Weights of a small transformer language model.
Size: 11 layers, MLP 2752 GeGLU, vocabulary 24060.
Architecture: LayerNorm before and after each block, rotary positions, no biases in attention or MLP.
Training: a variant of Adam for these matrices, 1173M tokens, 8950 steps.
MLP neurons of a small language model. Each row is named by its layer, matrix (gate and up: input weights; down: output weights) and neuron, and shows model dimensions 128-255. Each number is 128 + 24 x the weight over its row's rms, rounded and kept within 0 to 255. Numbers have three digits each. A neuron's up and down rows have the sign that makes its largest values positive.
After each neuron's rows, "fires before" lists the tokens most often just after its 100 highest values on Wikipedia text that the model never trained on; "fires after" lists the tokens most often just before its 100 highest values on Wikipedia text that the model never trained on. A number after a token or word is its count.

L7.gate1050:108174167122122130114114107129120130112110131078141130171138092122124124112125136133098125141135149145190091154115127131178168114122125089178132154144145144109128115119156103116125139134122129131090155149111131126142140150123144131144141091114115115114176151154141109134117137075100125076077109102172140148100086117135130091135149089094130155112180126077109170117156125161150157128172
L7.up1050:153139102165109140131094145085143147120119128129098143158118137108152128182144119098153102138151112152136107124127126117152135128138101106156152114130135143144132133112097096080148114140132126133084125132097084159137120115095112116127134153149150145164121155135196143130143113139132173142173111150108109114134136135155155193133152111119148132067092141164158091153136143128125109111170
L7.down1050:104115083110166142132129139107101162097083100132081129068153110123147168107146132147149150154115143093110121143133161143113152156109141142136138136106094089110123139130115103136117144108138101107123133130133142125094146120141183143103139100150117098117133111124140088151137106149109138168148143114105069124165151154096162130126129195134170103131123149151138161146115114149126123146089
fires before: " |" 66, "\n" 4
fires after: " " 52, " +" 12, " in" 6, "|" 4

L7.gate2066:078127113136088102162081152126131150098125135097143103144100188086175102092148140155165118155134115123116102150120154126150111081155120117111148089088145130105167175092125093131152153144152126116101123136156099166158108115142107110144103139147127106147092078126169164094131169112109124132114160114098125130125100114109150121147144154123132130115165128124093155134104156152111148123155
L7.up2066:150124107095124086141133099163140120150091099110104127131106106137127099148121153121144180133150177170141127127176106092133129105086120112125150141144135119095119149112111144188106100109104115112114098118144135150156102124138168127142141129120143087100108072132119122141132111128130136098082128139103083125096126148112109152128142127094159160138148145123128148148140110112123117130138
L7.down2066:116125098119111130110117161120080132106170099081147091084120116145116188116133107140108105151161152100099078115087125103139136093123131130155145120123174127126101127119167128126151126148159104105082169116076137124132147135151127138140161082152056174133122142129083111098149073113133133110104130151133135133152127127125118116145144135155119154074092144113104141107116158175123106177154
fires before: ":" 23, "–" 19, " " 17, " -" 8
fires after: "200" 20, " " 14, "201" 12, "198" 12, "–" 10, "1" 4

L7.gate795:118123110110142123160147165130154149131119161094116164095087121145124105147115090151141091151143166143111065134094107114126135094130126107171132119156102123182117150113109097124134158106122156126159147104127134124136127123159118126132120082142093112092133131152107114154186148130111143135136152114144141106123133098100142137114183117149115145118123107167109136101127096096125115155144
L7.up795:172118163113107162115155156125121123131105079153145118123148117148131140083149157149145139142100139116140112105129131139113145138133103136134163136123144126094129109154176120131147133149133148133141118124149184186096099150133138121089145148118123079172105117177115121192164078129148138158125114105092099120099141109179123127137119143100135114120131096154145081112089103159157139152134
L7.down795:127133118117126082168146127147105117122108105174144158114130127112137130146128120156102107124108122148077126125126138106082117125118175165125146110136099137153096132135109081111114143116115159136101118106175116115149182112097092103122143128148136170109168143132092140128129128141143151137080134107161119160145133120115117100148143144121157126095142131105119142130156121126131134129173
fires before: " |" 57, ":" 11, " date" 8, ";" 5
fires after: " |" 33, "," 11, "-" 10, "197" 8, ";" 7, " " 5

L7.gate2213:075155099077135153106132099129136140134116149135090165105091141129162123155149143131111099165085132095123108096141139134125084158096109135145137158182121117116103132127121134131156157137141081144140107134110111123104154127112113109133134123101131090130103105139123164122162135132153152128124164139110144123117131103150085100188108091093141152135087132142125166114133140154152134147132
L7.up2213:108156172102131134189092140110124140120104151131116129106136145170113116163160102126114094162124115136100110148115108135127165135127111087113129102107129168132116120143109170124124124178117104106127133098134119107132094100099096147139116083153155107140112089067139159118158165103175157117117099057131121155142150142090119149138128139131147090119094144114171115152153109143158132132130
L7.down2213:136155124107116157167149156137117139116150132163157165100160136132152062114148129102106140138116126094078128145114121134149087128153134119141150146151134116117132123128106149110100128133140123174088139119144100132151147151089131150177167120135122139129158119124115137081116116115109141097078136093150116096136084133167103138111133178162144153144127153130108106107139107113163113128156
fires before: " |" 53, " -" 18, " season" 7, " " 7, "\n" 5, ":" 4
fires after: "–" 83

L7.gate2306:139103141147110154107165103130115139116183131190132145116158153132090077141155117105162088154125168124155122126114087136101124116127115104173104176107099100138153122125132134107125129121147104129133094109122155116110124143135126137133145121142125135129185121114142097083140125142108147146131149098166103113132155111145151126144163147120083173132173161102133134115081119145152145150132
L7.up2306:093110123135092133099114141103109127099155095142152147167194150138125101123129157103128127119117142116126115136118121098094148155171102102100107113152148098097114167132160095110106139101124101118120128123114136141132123062128112100148107109104081118112128157118090136120181119101141107148115133136184078146114140142138072091100177160138170123141108140150155172126110121178098155139137
L7.down2306:169158142107163142077149130132145089135184121110146154111134132143147174116112138143077155087173102096157130090179138180183136164127100114137141125080084141125117156136111097154108127128103105162118112136130132077094088145154132134109179123143116121123136132149143125100148140130120119146133152115109140092175172141176094151165117088143115136118145146098120155116074100174082127186151
fires before: " |" 44, " |\n" 11, "\n" 6, " lb" 4
fires after: "," 65, " " 14

L7.gate2478:151131117122113111128109103147155149150139144147082164078168119096091131132130155109112093134144164121118144156151084121121161091133118134103107102151151132115109112156116126184155134138117135160143124092162144113170121120124141124166153147095127075163108131157100102109098132104121146096143167102142129145125128128119083160117156133083108140118126126144161101123123129145134141121182
L7.up2478:122166130113153097092168058144114125103163121134130170136077096151127108122153102123111104146149148118107129163109114145155146123121126081132169136105125148126125154122111127157115128147106085100139126148139116126125124094150135150161109122131116106159106167108121145112098148149091167134138140128139153143104147147154120162188118120143114076104125136131149166150138129122147154121119
L7.down2478:135087155141125130132154111114144144109167122099142144141127111134119117124132156155119132116085158128124098099112158145084143109120153139174124137122104149159142147106098133145098143122121105135073115122120142165133184140130117107128116159153082140108166131128071078138132117104135120130111121140112122159141127100137133161098106061132128109129115103131158153166130148137127103104196
fires before: " |" 51
fires after: "–" 54, "-" 8

L7.gate1233:129167134160139095202104144149114154125136137106124144112164127151122136086132146108165140158143134142144138143144141106117120145173158159116152149116168139119090131164121124110133131084179107095108113149164156113168114125116109112157134142119098115131122101141109118144120108115129117090144152103148111136137130124120113120143139113178108101131118057156105146166114101164135132146146
L7.up1233:117137140109172155140065126096132099116130109096162186166185100139135127112126081100125110125082178157131148142124147122125088162101144142137108148146117156135086137110121104128107119115155167155167118135154133116102104123170143185131135110145155136119138176118105117146147162120131152131167129137137114133120124120143102093115139088113149149133088094131157143120145154140055131087103
L7.down1233:125139135121110170118125084181141144090151111181168110080126130114141111144150159106130112156164124178105198109117088130120116131159133141186096118117123125106156121116150123098112117117132157141085117091099143119114120138130128120090141089099141139116121122153159095104116088145122147131149143154140082146157122126108121120103074159129097135118139116144095121134119147115131109150159
fires before: " |" 39, "–" 18, "ran" 5, " been" 4
fires after: "–" 47, "197" 8, " had" 6, " has" 5, "d" 5

L7.gate1891:118128124114149096135078133165110152081150135102138118187120127112113094136118120130090144126113103144124121096158119163121099123118078155154143095118118139117090124150142131093146161155160132095100109118119157144054112158145095127114107095141118127127163158108106128192165150094106112133112148100141119171092101142183134143134155106153135156140124127133129139144111118117104108130109
L7.up1891:093106132114097159086113136130152134133110148155162107147111152116122099092119143155092155147130096133154111133145133076152098155114111112157126099110097104137123152130157152143132136160131112128151097140120090103137120110104129185117141104106151099183098149134106149077146156140098137140076151135154082114104093137096147129132144126120123121144119087097127166124127150173128122148145
L7.down1891:151135149130114109100133106166124126104120133069082151161119109142104116154159094154107135100158175147136118133097135112146141124111096083132114137125155106148153137120107130141128121135099129138085110135153106086139096115116114155131114152105121127094109136065092144181127193129121124097147170062153114106132089114123120164135141153127135151123119121121086121106090121134140073163160
fires before: "." 61, " |" 18, " ft" 5, " kg" 4
fires after: " " 81, " $" 7

L7.gate649:116094117149154133105172123118108105120124139099156100148110170154121119181107143129083151140132145188087142087135095099139144064120130099123158128131110099103147123127085130126172174141124117112115129172128119112123158114148112134175101122105094138116117139132163117115110176136078104104141155152145110115160129153112104111116147113125136113127102099157112098175075143137129153134089
L7.up649:125107144164141148081159104139118121113153117156125158124128117155062098089160167132133086114121113106137109132155160145183145117152115146128106111114145127154161115082147120071127140112090113143145103162157104128114114104104133132129113106117140083067081146133185160134157149141122133109171150098118127111079119148081108152128142139128113115082177116164144141058138119128135154107150
L7.down649:129114139120165113151106142118100126124134160127130143101134165141181118120138151131063139151138081163082076107113138177103106153095149124118095099128105157124133141159147152149117104131114165122107158109174109131158135165135112141132160140118141182144110134133098129150140127110103130119094136145102121131163133140142103127135138116112132165131153163162101129125115090070130125145143
fires before: "." 57, "," 7
fires after: " " 63, " |" 12, "58" 5

L7.gate1110:161131163146183137105161141139162144124134093055116112188105120148125118094123131108131149074168099118097146122142152107119114137147090155109115135147094150118126152140129079113141131112111100094126111101114120170111123123131125136092100152119160129085125111174163127109121153085147076150152120118106153161123103115149124109171114139125123110138099121132165169087140166126160121154114
L7.up1110:147146114149141095135146111131131142138141130129117113134166175115106147095144126146091145130109122123160108119135079111124190191132127107125140098104135067132114162131093121107089115138125129128153120085148173110141088090141100126124121119143133137155119124112097149106133115175115152142136106094154092122124134220117108124149171109134150106138121127142151112133130096178117137130118
L7.down1110:097140097132097143092123182116105142148136143176140109130123109129129123121120152125151138123164128131157121104138164123124133119146130157120149125147135122083098155140131059108149175168105119087111094123109102136147114107112138130118119154123132125128115177163100141108161070140112134086113136105147082143126126143153136137114094070153146144156175165144151140133148133142120124139163
fires before: "." 64, " with" 4
fires after: " " 61, " (" 9, "." 4

L7.gate1510:121124153096129132148162115142146148153130146128124151179135131113135155100110123137161156169122116126134108148097139165137135150125090117105118130137094166108102121143091104076170152141122082119150134117119153130090099155145102135109130109113168123123145099166148118157137125101129112117110181138125105135125156065127143117120149151078136152133151082124145141148172130152121180119102
L7.up1510:126150105180148130122143140141127137140129133126171145080167167095129137094156160083116143166107122136120103122145129163151175091162134155107138133122164089133080107157104123118103158156135101140102098116106123142140154119101151102125147118146167142131191097081112118139126167146121069097107124104119099154146113141125131089117097135137081155098119142161156075148127133167135152119153
L7.down1510:123080130103123128104145134140091108119142145117129122130101136124131125152156075151103065130111137129165073124137101128119116140104143078111142091121114112134071151099087116150159137144137096123148138149126132137103127131155120138138154112146129158070154177137105127136130101113117166133169165097129088114140102133152134119080130136129147099132145153150081124109103153147056151178151
fires before: " |" 64, "." 7, " hectares" 5, " |\n" 4
fires after: " " 43, "." 24, "," 20

L7.gate1979:122103152108111112104157129117150154117144186142170157157103086118122118114144122118125147113144090164120101098107135153133082097170118123114147128124105152141111146173162159136107117114141113123103088143109117148100116149155075134123151139135121135166079127129128136152113142128166149074124161151147157199114126138114141111102147074110146111129127142163129135109129124152100129144128
L7.up1979:116119131135155086124130100160148127138072158133159123146100153118152125120154098187138114132136102091145121129135103112170142209136132133119127122171098114167133140139131120112109119095143098133167149114117137121129107065087126189149115126112145100133142145144119128153114136127132097127132145055149131094139113146166097102100156170090121108106105086132126119124148088153165138155135
L7.down1979:118103201133085125103143144115133096106090116108181102148156097113113089120167133113105157149139139174102141125140148152097100138135167105156078071130129131134115129129158111131132164106097191131119131154118103105096076135134128116164092117089155105073091131130136183157095154127146112123111159148136124140131132135123129109104097082128119146142132121137112087101136084153136121132135
fires before: "." 61, ".," 6, " Smith" 5
fires after: " " 36, " be" 8, " Moore" 7, "ory" 6, " (" 6

L7.gate1594:150124128159136109110111158143118125148166122162131130115157124096153124117162102125109114100162112080113155155105137120178140119105135154164090118111119079061132135162150112110130149152136142145110141131139159080158089163170134150147162103112126111129107170146123117066161145102164116157112167129129158143081122119157140117088139117061127146121140094140104139087108172136133117098149
L7.up1594:170111085101139095112167173115103119092148189113123155137142132121128111102149108141112133139076107119144137109120168142137146145102078141112160136123154130146116134117113135105133157130102118116110164118167147139106136099150149116112107137148133127125109136088146137106154141111140111104116091125137076138104108137083112161124118144105176165084118166137118139156108144046135148136131
L7.down1594:128120106127128133144167177116113093103117116137118099102127131125136135111108131164142134153131167096118135123144069128147149120134152108151154143124109151118167126106152152105113137088166106143147116113156137135114105141140105153154132110148178097116103177110111119169132099125125127107131147108160099123128129100106074178154147091149137123147099109154124127104137080181144111132171
fires before: " |" 52, "ues" 4
fires after: " " 50, " |" 14, " (" 7, " of" 4, " +" 4